config = dict(
    head_dim=64,
    norm='layernorm',
    attn_scale=0.149,
    tie_word_embeddings=True,
    weight_decay=0.037,
    decay_fraction=0.731,
)
MLP neurons of a small language model. Each row is named by its layer, matrix (up: input weights; down: output weights) and neuron, and shows model dimensions 192-255. Each number is 50 + 15 x the weight over its row's rms, rounded and kept within 0 to 99.
Before each neuron's rows, "fires after" lists the tokens most often just before its 100 highest values on Wikipedia text that the model never trained on. A number after a token or word is its count.

fires after: "-" 25, " " 12, " (" 9, " and " 6, " un" 5
L3.up140:57 65 50 44 35 64 43 62 66 09 63 69 57 31 37 32 42 68 48 37 51 44 58 33 56 46 65 58 61 30 50 74 28 54 67 77 26 63 73 54 63 52 54 27 58 45 41 73 42 75 71 37 54 70 47 35 52 50 56 56 45 39 52 45
L3.down140:39 54 38 58 57 62 53 50 32 04 51 54 62 67 62 47 55 51 18 39 34 42 65 21 41 43 56 23 53 52 63 62 31 34 65 43 31 69 65 72 51 20 46 32 57 22 61 53 55 72 20 34 38 43 60 34 80 34 48 50 46 26 49 48

fires after: "\n" 28, "-" 15, "978" 7, "ame" 4
L3.up1013:63 57 55 64 65 51 37 49 33 53 65 53 55 50 64 63 79 62 43 42 23 55 59 68 31 26 40 37 45 48 47 71 43 58 59 71 74 31 39 44 44 67 52 26 64 29 49 69 49 50 81 51 43 46 46 35 63 64 37 41 52 27 41 59
L3.down1013:17 38 62 35 26 46 61 37 50 48 45 32 69 62 51 42 67 38 64 33 54 66 72 47 40 75 59 43 58 57 47 66 48 49 52 46 51 30 51 58 64 61 35 54 51 73 62 55 75 59 63 38 48 30 51 51 51 55 45 43 39 23 42 64

fires after: "." 29, "0" 10, " | " 8, "% |" 4
L3.up775:65 42 63 46 83 31 32 61 39 40 57 56 55 42 55 18 50 80 47 35 35 45 57 56 18 77 11 61 04 66 57 46 38 46 42 51 36 55 55 32 60 45 40 81 69 50 26 88 74 44 64 49 49 57 35 70 43 55 38 41 62 50 68 75
L3.down775:48 49 29 46 61 46 10 46 51 30 45 40 51 44 42 45 55 43 74 73 26 58 51 59 29 44 49 48 39 61 56 32 59 20 70 35 55 67 47 66 68 59 47 37 47 13 45 53 45 62 36 35 41 75 45 08 56 40 61 60 41 57 56 53

fires after: "1" 39, "," 16, "2" 7
L7.up1059:37 37 49 39 60 54 37 72 39 42 43 67 50 32 37 78 42 69 50 35 38 64 69 44 61 62 70 60 50 40 63 36 65 30 66 53 50 63 59 65 59 48 52 33 26 65 42 56 55 60 65 46 75 53 54 47 35 80 69 22 46 73 39 37
L7.down1059:13 27 53 57 46 30 30 58 54 46 18 62 46 46 36 42 35 64 48 52 52 48 72 72 68 51 46 34 37 53 60 72 55 42 28 56 75 52 58 68 78 23 66 50 32 42 51 54 54 53 48 49 59 80 45 34 60 56 37 54 51 48 66 72

fires after: "\n" 39, "\n\n" 12, " display" 5, " |  |  |" 4
L3.up1135:71 73 41 65 59 56 42 30 35 56 40 40 40 77 26 71 24 25 44 65 35 31 50 39 69 31 81 44 28 73 57 52 57 77 57 86 48 73 74 51 29 66 34 45 46 11 31 46 28 32 49 62 27 20 21 54 52 67 33 52 25 43 53 47
L3.down1135:40 63 80 67 56 42 45 38 52 61 46 59 56 86 60 39 67 42 42 21 49 37 43 38 53 37 56 68 35 55 79 65 21 42 80 99 35 16 48 48 67 41 40 46 48 39 51 39 50 49 56 70 58 75 40 40 58 49 37 40 48 52 48 60

fires after: "." 45, " T" 6, " Attendance" 4, "\"" 4
L6.up1162:57 45 75 45 49 44 42 60 41 54 51 58 34 36 45 38 67 59 68 65 45 22 65 24 14 52 55 56 52 61 48 52 48 97 59 78 07 32 45 49 43 82 60 49 62 24 50 75 53 54 76 64 57 53 69 46 17 46 43 51 46 48 64 48
L6.down1162:71 33 58 30 48 55 52 55 48 39 59 55 55 54 82 26 56 36 28 55 61 46 65 42 41 71 55 54 74 45 55 64 36 47 50 47 47 34 55 28 55 62 43 40 61 40 66 65 71 53 47 48 51 46 37 55 40 79 19 19 26 41 40 71

fires after: "1" 14, " | " 13, "7" 8, "3" 6, "5" 6, "0" 6
L3.up1060:49 54 48 47 37 66 40 33 33 52 53 75 48 61 45 64 75 67 45 54 44 47 64 66 59 33 63 46 31 47 36 45 42 41 56 44 66 21 73 39 51 40 67 18 58 47 42 58 52 77 37 79 71 36 44 51 47 60 61 50 27 74 46 56
L3.down1060:54 10 68 59 24 60 35 56 48 38 57 33 40 42 35 73 58 34 69 70 63 38 52 48 44 60 67 53 28 51 48 46 61 52 66 36 39 60 49 60 33 61 47 47 43 33 56 39 30 38 49 39 38 50 68 32 57 69 14 35 36 76 70 62

fires after: "–" 29, "." 19, "-" 5
L3.up837:25 54 56 66 41 52 52 36 75 56 50 70 53 64 42 55 44 52 47 61 37 36 80 49 40 61 36 65 70 34 65 53 48 32 51 56 17 50 35 48 36 53 57 73 23 44 45 47 40 49 27 56 68 47 59 37 55 63 47 52 50 56 69 53
L3.down837:31 78 10 26 55 35 70 80 41 39 50 70 39 37 61 50 49 64 30 64 62 64 16 65 33 54 72 31 49 43 63 44 61 51 44 84 54 82 60 43 32 61 46 54 44 25 65 93 61 62 66 55 49 55 63 51 52 35 45 59 56 64 61 59

fires after: "\n" 63
L7.up750:65 65 38 62 75 47 40 53 65 48 34 37 57 65 49 46 44 85 53 32 36 32 63 32 79 58 42 31 35 20 76 50 92 34 55 79 49 65 50 31 38 38 58 46 79 59 47 25 42 35 65 46 68 43 45 34 47 69 51 67 42 51 44 34
L7.down750:48 38 39 53 39 27 42 42 49 88 44 47 46 57 65 44 44 43 44 56 33 60 35 59 72 47 60 56 37 57 67 59 26 51 57 91 31 45 42 31 46 58 40 54 46 29 59 65 20 75 64 51 25 45 37 73 58 48 57 45 33 15 67 55

fires after: "–" 23, "+" 10, "." 9, " | +" 6, ":" 5, " | Star" 4
L4.up0:67 48 42 51 38 36 55 35 67 49 09 46 58 65 60 71 54 64 79 56 53 47 41 62 49 43 52 75 45 35 68 29 33 29 65 48 66 15 37 62 35 56 42 34 58 44 47 27 64 02 37 25 38 73 38 60 60 73 38 31 66 41 44 52
L4.down0:50 48 29 52 43 68 60 53 64 41 75 51 37 52 44 21 36 51 45 48 42 68 13 48 29 40 64 35 25 48 43 52 54 56 66 93 28 62 53 42 34 50 59 69 40 40 61 37 17 45 33 53 67 66 64 27 28 71 44 72 48 62 56 73

fires after: "4" 18, "3" 13, "5" 9, "2" 6, "1" 6, "6" 5
L3.up1131:57 31 35 47 54 62 46 40 47 64 29 78 65 48 45 36 44 72 43 48 81 54 41 43 47 56 51 28 58 49 84 38 53 79 76 31 33 58 45 52 56 68 51 57 44 62 44 57 33 29 32 40 56 53 47 75 34 66 42 38 58 63 56 36
L3.down1131:46 46 74 63 63 28 40 17 43 43 53 64 36 30 65 26 68 58 38 37 42 57 62 38 30 48 45 43 57 42 18 69 68 61 68 43 52 54 37 59 69 42 68 51 64 47 63 51 75 64 62 42 99 72 58 39 79 55 55 61 41 47 67 42

fires after: "1" 46, "," 10, " in " 10, "2" 6
L6.up45:35 59 30 40 21 63 62 17 63 62 43 30 21 43 56 58 47 49 26 38 25 59 50 30 45 32 53 67 19 50 27 43 62 45 62 56 46 62 26 66 81 53 56 61 31 51 25 63 63 81 44 40 52 83 50 55 17 57 78 53 49 44 64 31
L6.down45:41 38 71 55 35 85 12 50 48 40 52 73 65 60 23 18 45 73 51 37 51 60 60 70 74 34 57 49 53 34 29 46 50 37 47 51 62 54 52 50 23 58 52 41 26 46 59 47 83 51 52 53 35 56 52 36 50 59 51 49 52 34 53 39

fires after: "-" 23, " un" 8, " \"" 7, " (" 7, " d'" 6, "===" 5
L4.up79:40 54 54 67 52 79 52 70 52 18 63 36 85 58 24 59 47 52 55 40 38 37 36 37 43 42 51 50 48 44 62 99 61 35 58 70 31 64 53 40 39 38 65 36 67 35 39 34 25 61 53 65 46 46 57 53 29 31 49 45 38 33 47 57
L4.down79:49 32 70 81 52 66 44 48 15 48 70 64 54 27 43 54 43 44 49 67 60 36 70 30 53 46 67 33 50 52 31 47 54 26 63 29 63 77 44 55 70 56 69 25 54 47 61 44 52 62 44 42 69 39 48 68 45 42 61 76 51 08 26 54

fires after: " | " 30, "0" 22, "; " 10, " x" 5, " h" 4
L3.up367:41 72 73 49 51 71 57 55 56 36 30 57 45 37 41 57 63 49 68 50 53 58 32 56 63 74 25 43 65 25 43 54 47 37 12 65 47 30 66 72 63 28 41 49 67 61 84 77 46 55 57 52 51 45 66 30 66 71 47 44 50 57 47 34
L3.down367:27 51 51 43 57 59 53 53 65 52 64 87 33 48 40 38 33 68 39 34 46 62 53 50 30 65 56 44 51 36 43 75 64 22 26 41 50 32 80 32 38 60 61 44 33 21 47 81 68 59 51 65 65 38 46 38 80 37 51 63 30 44 41 52

fires after: "–" 34, "1" 13, "2" 9, " | +" 7, "." 6
L3.up630:53 52 44 51 33 53 60 32 53 70 26 83 83 66 79 48 44 46 72 57 35 50 45 72 63 40 45 74 68 50 56 47 39 64 45 44 28 62 69 42 61 32 21 47 77 44 52 48 46 73 46 64 66 76 60 47 35 68 43 57 56 36 52 51
L3.down630:27 26 78 60 24 40 50 34 53 40 52 51 43 64 68 47 25 47 45 39 71 35 35 56 73 62 61 43 55 72 66 50 45 57 48 41 54 37 38 99 39 52 69 40 56 44 45 63 45 66 57 33 65 53 68 50 60 53 46 99 68 31 80 50

fires after: " | " 35, "| " 6, " |" 5, " | V" 4, "^{[" 4, ", T" 4
L3.up384:37 64 53 55 55 41 61 79 51 50 62 49 61 37 64 28 61 50 67 77 26 41 42 45 58 45 50 39 47 38 93 60 42 18 62 37 43 50 70 87 78 26 44 73 59 55 65 75 51 65 52 41 39 31 70 61 63 43 29 49 72 43 51 40
L3.down384:32 34 59 27 69 44 60 24 58 54 77 60 31 58 72 42 39 53 43 34 50 55 46 42 59 45 58 71 30 62 74 32 42 30 56 34 52 42 53 67 67 23 70 66 66 50 53 43 41 52 38 25 50 51 63 41 31 85 52 38 58 48 46 52

fires after: "\n" 43, " |  |" 7, " |" 4
L3.up749:59 27 48 62 55 62 44 32 34 40 49 45 52 46 40 20 54 75 65 72 27 31 30 43 73 46 52 59 48 58 82 20 50 44 50 44 41 61 69 46 41 55 30 46 47 39 41 23 51 19 53 40 42 62 60 35 63 54 57 37 40 58 43 57
L3.down749:61 19 89 63 32 30 52 66 32 60 44 39 37 83 63 41 47 45 30 37 64 45 48 66 58 72 44 57 44 55 48 41 49 37 41 99 43 57 52 29 40 46 69 39 61 53 37 52 45 43 43 47 46 22 59 51 49 37 40 32 20 45 53 23

fires after: " | " 42, "; " 21, "." 10, "4" 5, "6" 5
L4.up237:39 41 47 30 29 68 47 46 32 37 43 59 17 30 53 24 67 60 46 60 76 61 72 70 48 33 24 43 76 41 34 60 03 70 81 36 61 34 36 55 47 46 49 60 44 31 35 38 57 62 77 51 35 21 65 35 51 71 69 51 68 73 56 55
L4.down237:51 80 66 38 65 63 38 71 58 29 38 53 57 36 63 43 51 53 42 54 59 22 41 49 60 61 16 42 43 45 50 52 48 50 55 37 84 37 55 10 43 78 28 64 38 64 33 71 42 60 52 58 58 35 20 47 58 39 40 27 45 46 00 72

fires after: "1" 28, "–" 27, " | " 8
L4.up1154:48 62 40 66 68 34 54 62 48 43 33 24 47 26 46 20 46 42 27 45 20 55 69 57 32 35 56 15 50 67 93 88 44 59 55 38 55 62 56 69 20 70 41 50 52 71 51 51 47 43 58 53 53 45 45 67 59 34 48 69 68 87 67 71
L4.down1154:67 68 70 50 75 57 43 52 54 42 50 52 66 60 38 54 56 46 40 27 40 58 41 37 54 73 49 47 30 63 71 50 39 61 78 00 64 65 48 70 13 46 36 51 50 47 74 30 61 43 61 57 50 54 65 43 56 53 48 76 24 64 51 41

fires after: "0" 23, "1" 9, "2" 6, " D" 6, ", J" 5, " McD" 4
L4.up711:53 30 66 31 41 22 22 36 89 47 49 27 27 31 43 34 63 44 40 46 29 42 30 65 50 44 46 65 35 35 55 78 58 21 55 65 43 37 60 44 66 64 49 55 61 52 58 59 51 58 48 64 39 49 35 24 40 70 42 61 56 30 64 49
L4.down711:55 59 34 72 27 62 48 56 56 82 48 61 45 64 30 53 45 69 69 52 55 54 42 49 42 41 74 67 53 43 40 14 49 13 35 66 55 51 54 38 37 44 22 42 50 57 73 49 69 72 36 34 35 54 49 60 65 15 65 59 51 63 35 48

fires after: "\n\n" 13, "On " 12, " on " 12, " On " 7, " – " 4, "| " 4
L7.up236:43 61 43 35 69 48 53 62 66 39 53 41 73 53 64 80 43 51 50 44 51 58 55 64 66 60 48 73 50 31 44 39 28 52 41 57 45 31 38 62 59 52 84 57 47 51 23 50 52 58 45 24 74 63 77 45 22 53 81 53 49 48 56 64
L7.down236:33 29 45 38 44 59 29 36 40 62 76 58 33 49 57 42 54 54 57 54 26 54 23 40 43 48 31 39 52 48 50 54 74 35 59 81 49 63 69 52 61 60 32 23 54 65 55 50 51 25 38 34 63 51 45 46 53 56 51 32 55 13 43 45

fires after: " | " 20, "0" 13, "1" 9, "3" 6, "7" 6, "4" 6
L3.up543:41 73 90 68 69 72 24 52 46 18 48 51 17 56 37 21 85 58 34 34 42 41 44 39 65 42 32 23 45 25 44 72 60 52 63 38 51 45 60 42 49 30 60 56 55 45 36 38 42 73 48 60 37 01 37 64 58 75 63 45 61 58 63 54
L3.down543:61 67 59 45 69 45 55 68 64 39 60 59 24 68 73 53 48 47 36 30 36 57 49 60 68 33 42 40 56 22 51 39 70 54 14 39 55 94 58 79 39 56 35 33 48 56 45 65 66 35 34 56 29 39 52 46 51 41 39 41 67 58 34 58

fires after: "." 93, "0" 7
L3.up1193:54 77 52 20 53 24 48 54 58 32 41 54 41 56 67 59 71 42 50 56 54 41 76 57 45 20 58 45 44 54 22 81 57 90 68 46 62 45 63 25 41 65 50 63 70 66 58 61 37 68 73 41 45 44 35 74 39 77 62 37 44 64 35 61
L3.down1193:36 39 39 48 50 22 45 52 42 35 66 54 65 90 69 42 44 30 64 35 64 55 56 66 19 65 63 51 39 44 70 61 51 32 66 57 71 38 39 58 54 61 34 38 36 33 68 58 38 41 52 45 16 77 41 23 54 73 62 68 47 49 59 81

fires after: "==" 37, " ==" 29, "==History==" 5, "s==" 4, "== History ==" 4
L4.up153:46 43 49 99 49 60 36 51 35 54 61 43 43 48 50 48 72 67 82 49 42 23 42 29 60 50 49 58 24 78 38 61 39 82 47 37 72 40 45 52 58 37 47 45 73 45 34 64 57 78 46 31 45 34 69 59 61 64 63 66 31 33 25 52
L4.down153:64 50 41 68 46 67 40 52 33 73 73 44 48 65 36 48 61 43 62 37 54 58 50 48 62 48 55 28 70 55 86 64 44 57 54 99 46 37 43 60 50 44 48 44 64 59 59 27 40 52 49 24 64 23 56 64 69 30 64 42 27 49 41 50

fires after: "," 28, "." 11, "6" 5, "+" 4, "0" 4
L3.up685:65 45 32 47 45 55 67 44 90 50 30 58 62 47 38 62 69 43 48 73 59 55 53 52 34 69 46 65 57 59 54 51 48 43 67 49 30 42 40 32 99 42 65 59 43 51 37 37 19 32 63 53 50 33 27 29 27 35 48 14 64 62 72 80
L3.down685:66 30 52 34 40 52 43 54 58 38 34 33 45 50 72 46 44 52 52 67 59 40 28 44 37 42 58 66 51 39 38 25 42 78 36 68 29 32 46 55 59 80 65 37 29 32 47 32 54 42 52 43 57 63 36 74 48 64 25 53 71 60 74 47

fires after: "2" 35, "1" 17, ", " 7, "oss | " 4
L3.up734:46 67 43 51 43 59 58 55 41 37 43 41 44 57 72 53 63 56 52 41 17 31 44 66 49 33 61 27 48 36 80 59 28 65 73 48 46 51 51 06 61 53 47 42 40 79 48 56 49 39 46 65 41 73 42 37 32 60 62 42 42 28 51 58
L3.down734:76 87 15 45 65 42 42 51 48 23 72 49 51 52 48 52 63 14 64 21 56 70 58 23 48 67 52 42 59 72 44 33 43 64 74 45 49 43 63 66 21 42 23 61 52 39 44 23 51 42 62 67 56 97 53 54 44 51 39 55 36 65 43 47

fires after: " | " 54, "2" 13, "3" 7, "4" 6, "1" 6, "0" 5
L3.up25:37 56 64 69 40 74 58 45 45 25 36 63 09 44 33 38 45 69 40 68 54 60 61 44 28 45 62 51 71 41 47 48 61 76 59 49 36 49 54 46 32 36 41 49 48 26 74 57 58 78 35 59 50 38 47 35 44 80 49 26 11 36 84 77
L3.down25:32 43 53 30 64 63 33 44 56 56 22 52 64 33 47 58 64 34 51 42 47 36 41 49 52 43 67 41 32 42 50 62 69 64 51 28 53 56 56 78 38 77 57 52 61 42 40 63 65 45 42 46 36 56 65 54 88 59 85 38 56 35 32 57

fires after: "2" 49, "." 13, "1" 6
L4.up1264:40 64 27 42 63 40 48 42 53 53 63 58 77 46 29 48 55 30 50 39 42 31 56 25 77 33 52 62 47 42 58 59 55 48 59 57 65 58 33 35 48 35 33 49 32 48 28 67 33 60 43 56 46 32 84 52 32 44 62 82 65 20 41 58
L4.down1264:53 38 79 65 43 29 29 65 28 56 38 39 33 43 53 38 32 70 62 60 35 55 49 66 83 68 49 53 55 44 71 44 66 58 40 99 40 62 84 39 63 63 41 34 27 45 59 52 42 28 77 34 62 09 50 57 43 35 66 39 49 66 57 35

fires after: "5" 14, "4" 13, " | " 13, "3" 8, "7" 7
L3.up867:25 46 59 54 58 53 63 64 49 29 47 52 12 26 41 46 47 70 30 64 46 73 51 54 29 54 66 35 29 48 07 44 33 62 46 61 49 64 68 52 51 47 39 63 39 15 58 96 66 54 45 45 56 32 28 62 90 67 72 27 43 71 65 58
L3.down867:53 56 68 73 40 34 41 42 57 27 63 33 46 45 35 52 61 49 72 16 55 32 26 68 65 53 54 31 38 45 58 65 68 43 68 10 55 79 48 45 44 29 65 32 44 62 80 49 87 52 58 55 60 69 92 67 25 45 40 60 37 37 45 33

fires after: " K" 18, " | K" 14, " k" 5, " n" 5, " o" 5, "K" 4
L6.up447:33 65 42 24 73 48 42 48 52 29 60 58 69 40 71 34 34 57 32 30 61 28 85 62 47 39 31 58 68 50 74 53 60 48 58 44 81 44 41 47 43 29 40 14 57 41 59 66 45 50 41 44 44 56 61 34 37 64 44 61 76 53 52 31
L6.down447:48 79 60 58 54 47 43 47 74 43 53 57 49 72 37 45 50 44 52 48 42 81 43 32 71 51 42 38 95 63 68 47 13 68 38 43 49 56 39 78 65 68 59 36 69 64 43 56 35 75 32 65 49 63 52 83 71 43 49 34 72 38 75 37

fires after: "." 28, "," 10, "–" 10, ":" 9, " | −" 7
L4.up730:50 34 53 75 58 61 50 40 61 37 51 34 25 74 50 86 35 43 60 69 27 62 77 46 68 50 58 54 63 62 27 38 78 57 46 68 41 24 47 38 49 62 37 50 76 64 80 53 34 52 63 40 32 69 47 73 30 34 53 43 67 37 47 73
L4.down730:56 48 25 62 52 50 80 44 53 41 65 23 49 87 56 38 43 69 67 32 99 43 69 40 47 46 50 62 79 60 58 49 31 65 54 64 45 36 17 71 72 68 55 71 42 46 43 58 70 34 48 55 67 46 48 42 49 31 31 43 48 02 59 43

fires after: "." 48, " (" 26, "," 4
L3.up761:55 56 48 49 30 51 65 45 53 56 21 48 37 47 64 41 39 40 56 42 48 71 53 59 50 45 41 51 58 54 34 48 49 24 38 37 53 28 37 44 40 27 52 42 49 17 72 48 58 73 62 25 20 71 75 75 34 45 38 60 50 47 50 54
L3.down761:68 45 36 47 48 54 49 11 67 77 54 38 61 58 72 63 55 47 45 51 65 57 48 66 34 72 70 47 27 61 46 60 60 55 34 15 60 21 37 30 58 37 45 58 99 40 54 76 67 64 62 49 46 51 59 40 49 61 47 38 71 46 34 55

fires after: ") | " 13, "." 13, "8" 8, " (" 6, "7" 6, "4" 4
L3.up992:73 57 42 58 10 78 50 63 47 27 53 52 44 65 56 52 59 49 61 61 60 58 56 28 41 87 46 51 46 43 46 38 55 42 56 09 37 58 30 36 69 57 73 36 43 48 43 50 61 25 54 53 42 34 80 60 42 67 50 50 55 66 52 21
L3.down992:43 70 44 62 82 75 59 42 70 54 66 31 60 69 42 46 64 34 56 45 30 64 71 55 55 32 79 66 22 49 48 76 62 50 35 29 41 36 78 58 44 59 41 66 64 53 50 54 56 58 44 58 48 78 57 49 46 40 58 17 49 36 59 60

fires after: " | " 46, "0" 35, "1" 5
L3.up83:43 51 80 60 49 71 29 37 40 41 24 49 42 30 66 56 66 70 50 45 20 42 55 37 40 39 38 27 26 37 40 50 67 69 43 42 24 26 89 72 49 47 29 22 28 75 68 94 68 73 56 71 31 50 40 59 71 42 67 26 48 53 28 31
L3.down83:37 71 26 63 46 69 55 57 58 37 58 56 56 23 24 49 46 58 60 57 46 74 37 37 56 20 17 30 72 33 25 90 66 55 29 52 43 70 49 48 32 57 66 51 38 24 36 35 64 75 39 68 64 28 68 20 25 41 80 55 32 30 51 58

fires after: "\n\n" 48, "\n" 11, " \"" 4
L3.up893:34 64 49 56 35 57 30 60 79 39 84 68 33 65 66 30 32 55 33 57 30 60 53 47 40 55 66 63 52 43 70 44 55 60 62 80 56 73 41 57 32 48 90 32 57 53 66 36 13 73 52 44 35 29 78 42 39 50 71 18 67 10 29 54
L3.down893:60 36 51 76 58 56 51 99 49 52 58 47 49 84 83 59 58 43 39 54 70 53 64 25 40 46 34 48 53 42 63 50 66 50 69 70 30 73 47 26 40 72 37 53 28 58 52 53 56 60 67 51 48 26 46 64 30 70 51 62 34 50 08 45

fires after: "1" 33, "2" 24
L7.up424:48 69 36 63 70 46 71 48 25 28 60 24 52 32 35 41 51 40 46 55 54 39 24 45 50 19 31 75 74 38 58 36 28 66 47 74 61 88 53 45 49 42 70 43 26 48 83 30 31 61 39 50 64 73 49 57 38 40 36 39 60 61 56 77
L7.down424:23 38 82 62 32 51 59 84 41 46 54 75 58 65 77 28 48 75 51 43 52 38 77 43 73 63 42 58 70 59 61 71 40 25 72 85 80 36 83 38 73 74 60 38 40 65 52 29 37 39 55 47 64 67 61 47 46 56 44 57 67 38 38 58

fires after: "5" 23, "0" 13, "4" 9, "6" 9, "7" 7, "." 5
L4.up1149:55 32 65 53 61 66 56 52 47 12 57 44 64 45 30 58 71 56 66 46 59 58 49 61 33 28 23 51 49 65 40 25 28 56 62 58 66 27 55 52 56 43 60 51 54 76 83 33 81 61 53 65 29 43 40 07 52 62 71 37 70 65 51 36
L4.down1149:50 57 44 17 35 50 48 47 82 40 38 39 61 67 70 39 63 49 71 22 70 49 68 53 41 66 41 45 60 70 43 61 26 45 76 47 48 50 79 56 46 36 51 29 58 58 62 39 60 35 56 42 67 53 63 28 39 49 68 47 30 69 57 76

fires after: "1" 46, " (" 6
L6.up1094:35 56 40 75 21 46 50 66 44 48 54 24 52 54 64 72 74 52 63 57 79 69 68 62 62 31 70 62 45 57 47 58 69 72 75 55 56 35 42 27 36 47 28 51 61 65 55 66 25 38 36 84 37 69 38 30 40 65 47 43 41 44 18 82
L6.down1094:50 67 63 46 56 38 48 62 33 53 52 43 60 48 64 35 74 47 68 54 49 52 52 56 45 37 71 53 43 65 54 80 42 34 44 25 36 41 20 30 45 57 56 41 74 71 33 46 58 32 50 44 51 99 57 38 71 05 55 32 62 82 29 69

fires after: "\n" 36, "\n\n" 24
L4.up269:30 61 65 33 47 44 35 44 46 31 56 41 69 91 37 70 30 46 07 49 55 62 44 44 47 44 45 53 18 37 60 70 59 69 63 61 33 67 54 33 44 65 54 45 57 58 64 33 45 63 48 47 49 65 38 32 35 62 62 73 37 67 58 78
L4.down269:54 45 80 46 63 22 40 46 54 43 59 37 61 64 63 44 49 73 44 37 17 36 38 35 37 50 22 45 62 65 64 17 43 25 42 99 69 54 24 43 32 48 47 78 10 69 66 66 32 63 58 39 18 67 33 46 53 37 49 55 69 62 16 50

fires after: "\n\n" 57, "\n" 10, " (p" 4
L3.up579:59 69 42 68 68 38 45 53 57 45 86 50 76 34 47 40 61 52 51 26 31 49 54 36 49 48 38 69 45 70 59 42 44 59 34 43 64 41 48 44 48 78 32 57 60 72 34 24 36 55 41 40 65 47 70 45 23 85 71 30 33 25 21 43
L3.down579:46 37 62 54 37 51 53 39 38 47 82 28 38 58 75 26 57 32 44 32 58 59 42 35 67 76 43 62 45 49 44 39 40 41 72 76 60 54 16 44 41 87 57 70 63 64 63 62 26 35 39 32 37 27 37 24 53 47 66 57 34 51 51 72

fires after: " | " 27, " ft " 6, "T" 6, ", T" 6, "W" 4, " t" 4
L6.up1171:39 79 44 44 70 38 48 45 52 70 52 51 41 29 44 13 38 60 76 65 58 66 37 58 28 78 39 74 65 40 48 49 75 32 65 62 41 75 38 38 74 66 40 31 43 31 52 36 36 41 19 42 49 46 42 59 44 56 51 34 43 62 63 09
L6.down1171:39 83 69 22 55 63 52 63 26 75 67 60 52 49 22 58 54 47 45 58 45 46 30 57 76 62 57 80 44 34 52 69 56 24 63 44 40 76 39 29 61 47 84 90 70 41 60 58 61 48 53 69 37 55 57 45 18 71 47 50 64 47 28 50

fires after: " | " 25, " " 21, "; " 6, "1" 5, "0" 4
L3.up481:53 49 33 43 58 49 54 66 77 66 17 45 57 26 58 39 48 39 23 29 68 63 54 50 64 87 37 45 15 33 47 58 52 88 63 39 47 49 58 65 61 71 54 68 58 43 29 53 52 53 41 65 42 54 65 45 63 47 56 28 28 26 24 47
L3.down481:47 56 47 55 22 44 63 63 76 49 61 23 32 47 40 43 41 43 42 71 55 64 39 68 30 44 35 47 52 27 50 67 37 43 52 99 44 52 73 31 80 32 72 40 65 73 47 51 78 46 68 33 57 80 36 48 30 20 59 55 79 53 56 47

fires after: "1" 74, "7" 6
L3.up349:45 37 44 59 28 55 32 39 53 56 59 50 66 55 45 41 78 56 57 47 31 43 73 52 52 46 48 23 42 32 67 63 50 37 44 59 44 54 51 41 63 62 94 39 57 42 56 60 51 45 17 52 54 37 50 32 42 63 27 10 45 54 67 32
L3.down349:61 18 36 54 56 60 51 46 48 28 44 66 47 46 61 43 58 53 55 60 71 40 64 44 49 36 42 40 54 49 72 24 72 27 30 51 67 54 62 22 43 55 37 42 54 57 58 72 55 66 21 59 32 94 62 39 34 75 28 60 55 48 50 53

fires after: " $" 19, "," 15, " ft " 10, " £" 7, " €" 5
L6.up1118:39 37 56 78 48 49 58 41 61 52 34 40 37 35 39 36 60 49 54 67 25 50 40 29 48 40 37 77 66 25 27 23 53 23 19 53 70 50 55 31 27 66 57 40 57 28 67 37 70 44 58 66 56 57 50 67 37 44 50 43 65 54 52 36
L6.down1118:39 33 47 34 47 68 70 37 54 51 51 81 26 62 53 45 68 43 81 43 47 39 51 89 47 48 31 58 39 36 49 74 54 50 33 69 74 71 44 38 87 63 28 56 48 73 49 47 53 49 47 13 55 67 47 32 48 08 76 58 67 58 47 20

fires after: "2" 25, "0" 25, " | " 9, "1" 9, " h" 4
L4.up1051:40 53 56 58 22 62 47 66 62 50 40 33 34 53 57 53 34 50 65 46 62 73 57 47 61 87 61 48 53 24 23 66 45 70 25 28 29 33 69 80 18 52 48 23 52 51 52 49 61 76 38 58 47 46 46 33 73 66 45 49 62 64 54 40
L4.down1051:33 55 54 45 46 36 38 50 71 54 61 62 48 56 39 41 81 32 58 47 58 63 58 44 44 59 49 68 29 57 44 52 59 48 59 18 36 49 52 48 60 47 64 46 45 51 55 55 46 73 48 41 47 90 31 62 30 59 51 76 60 34 70 52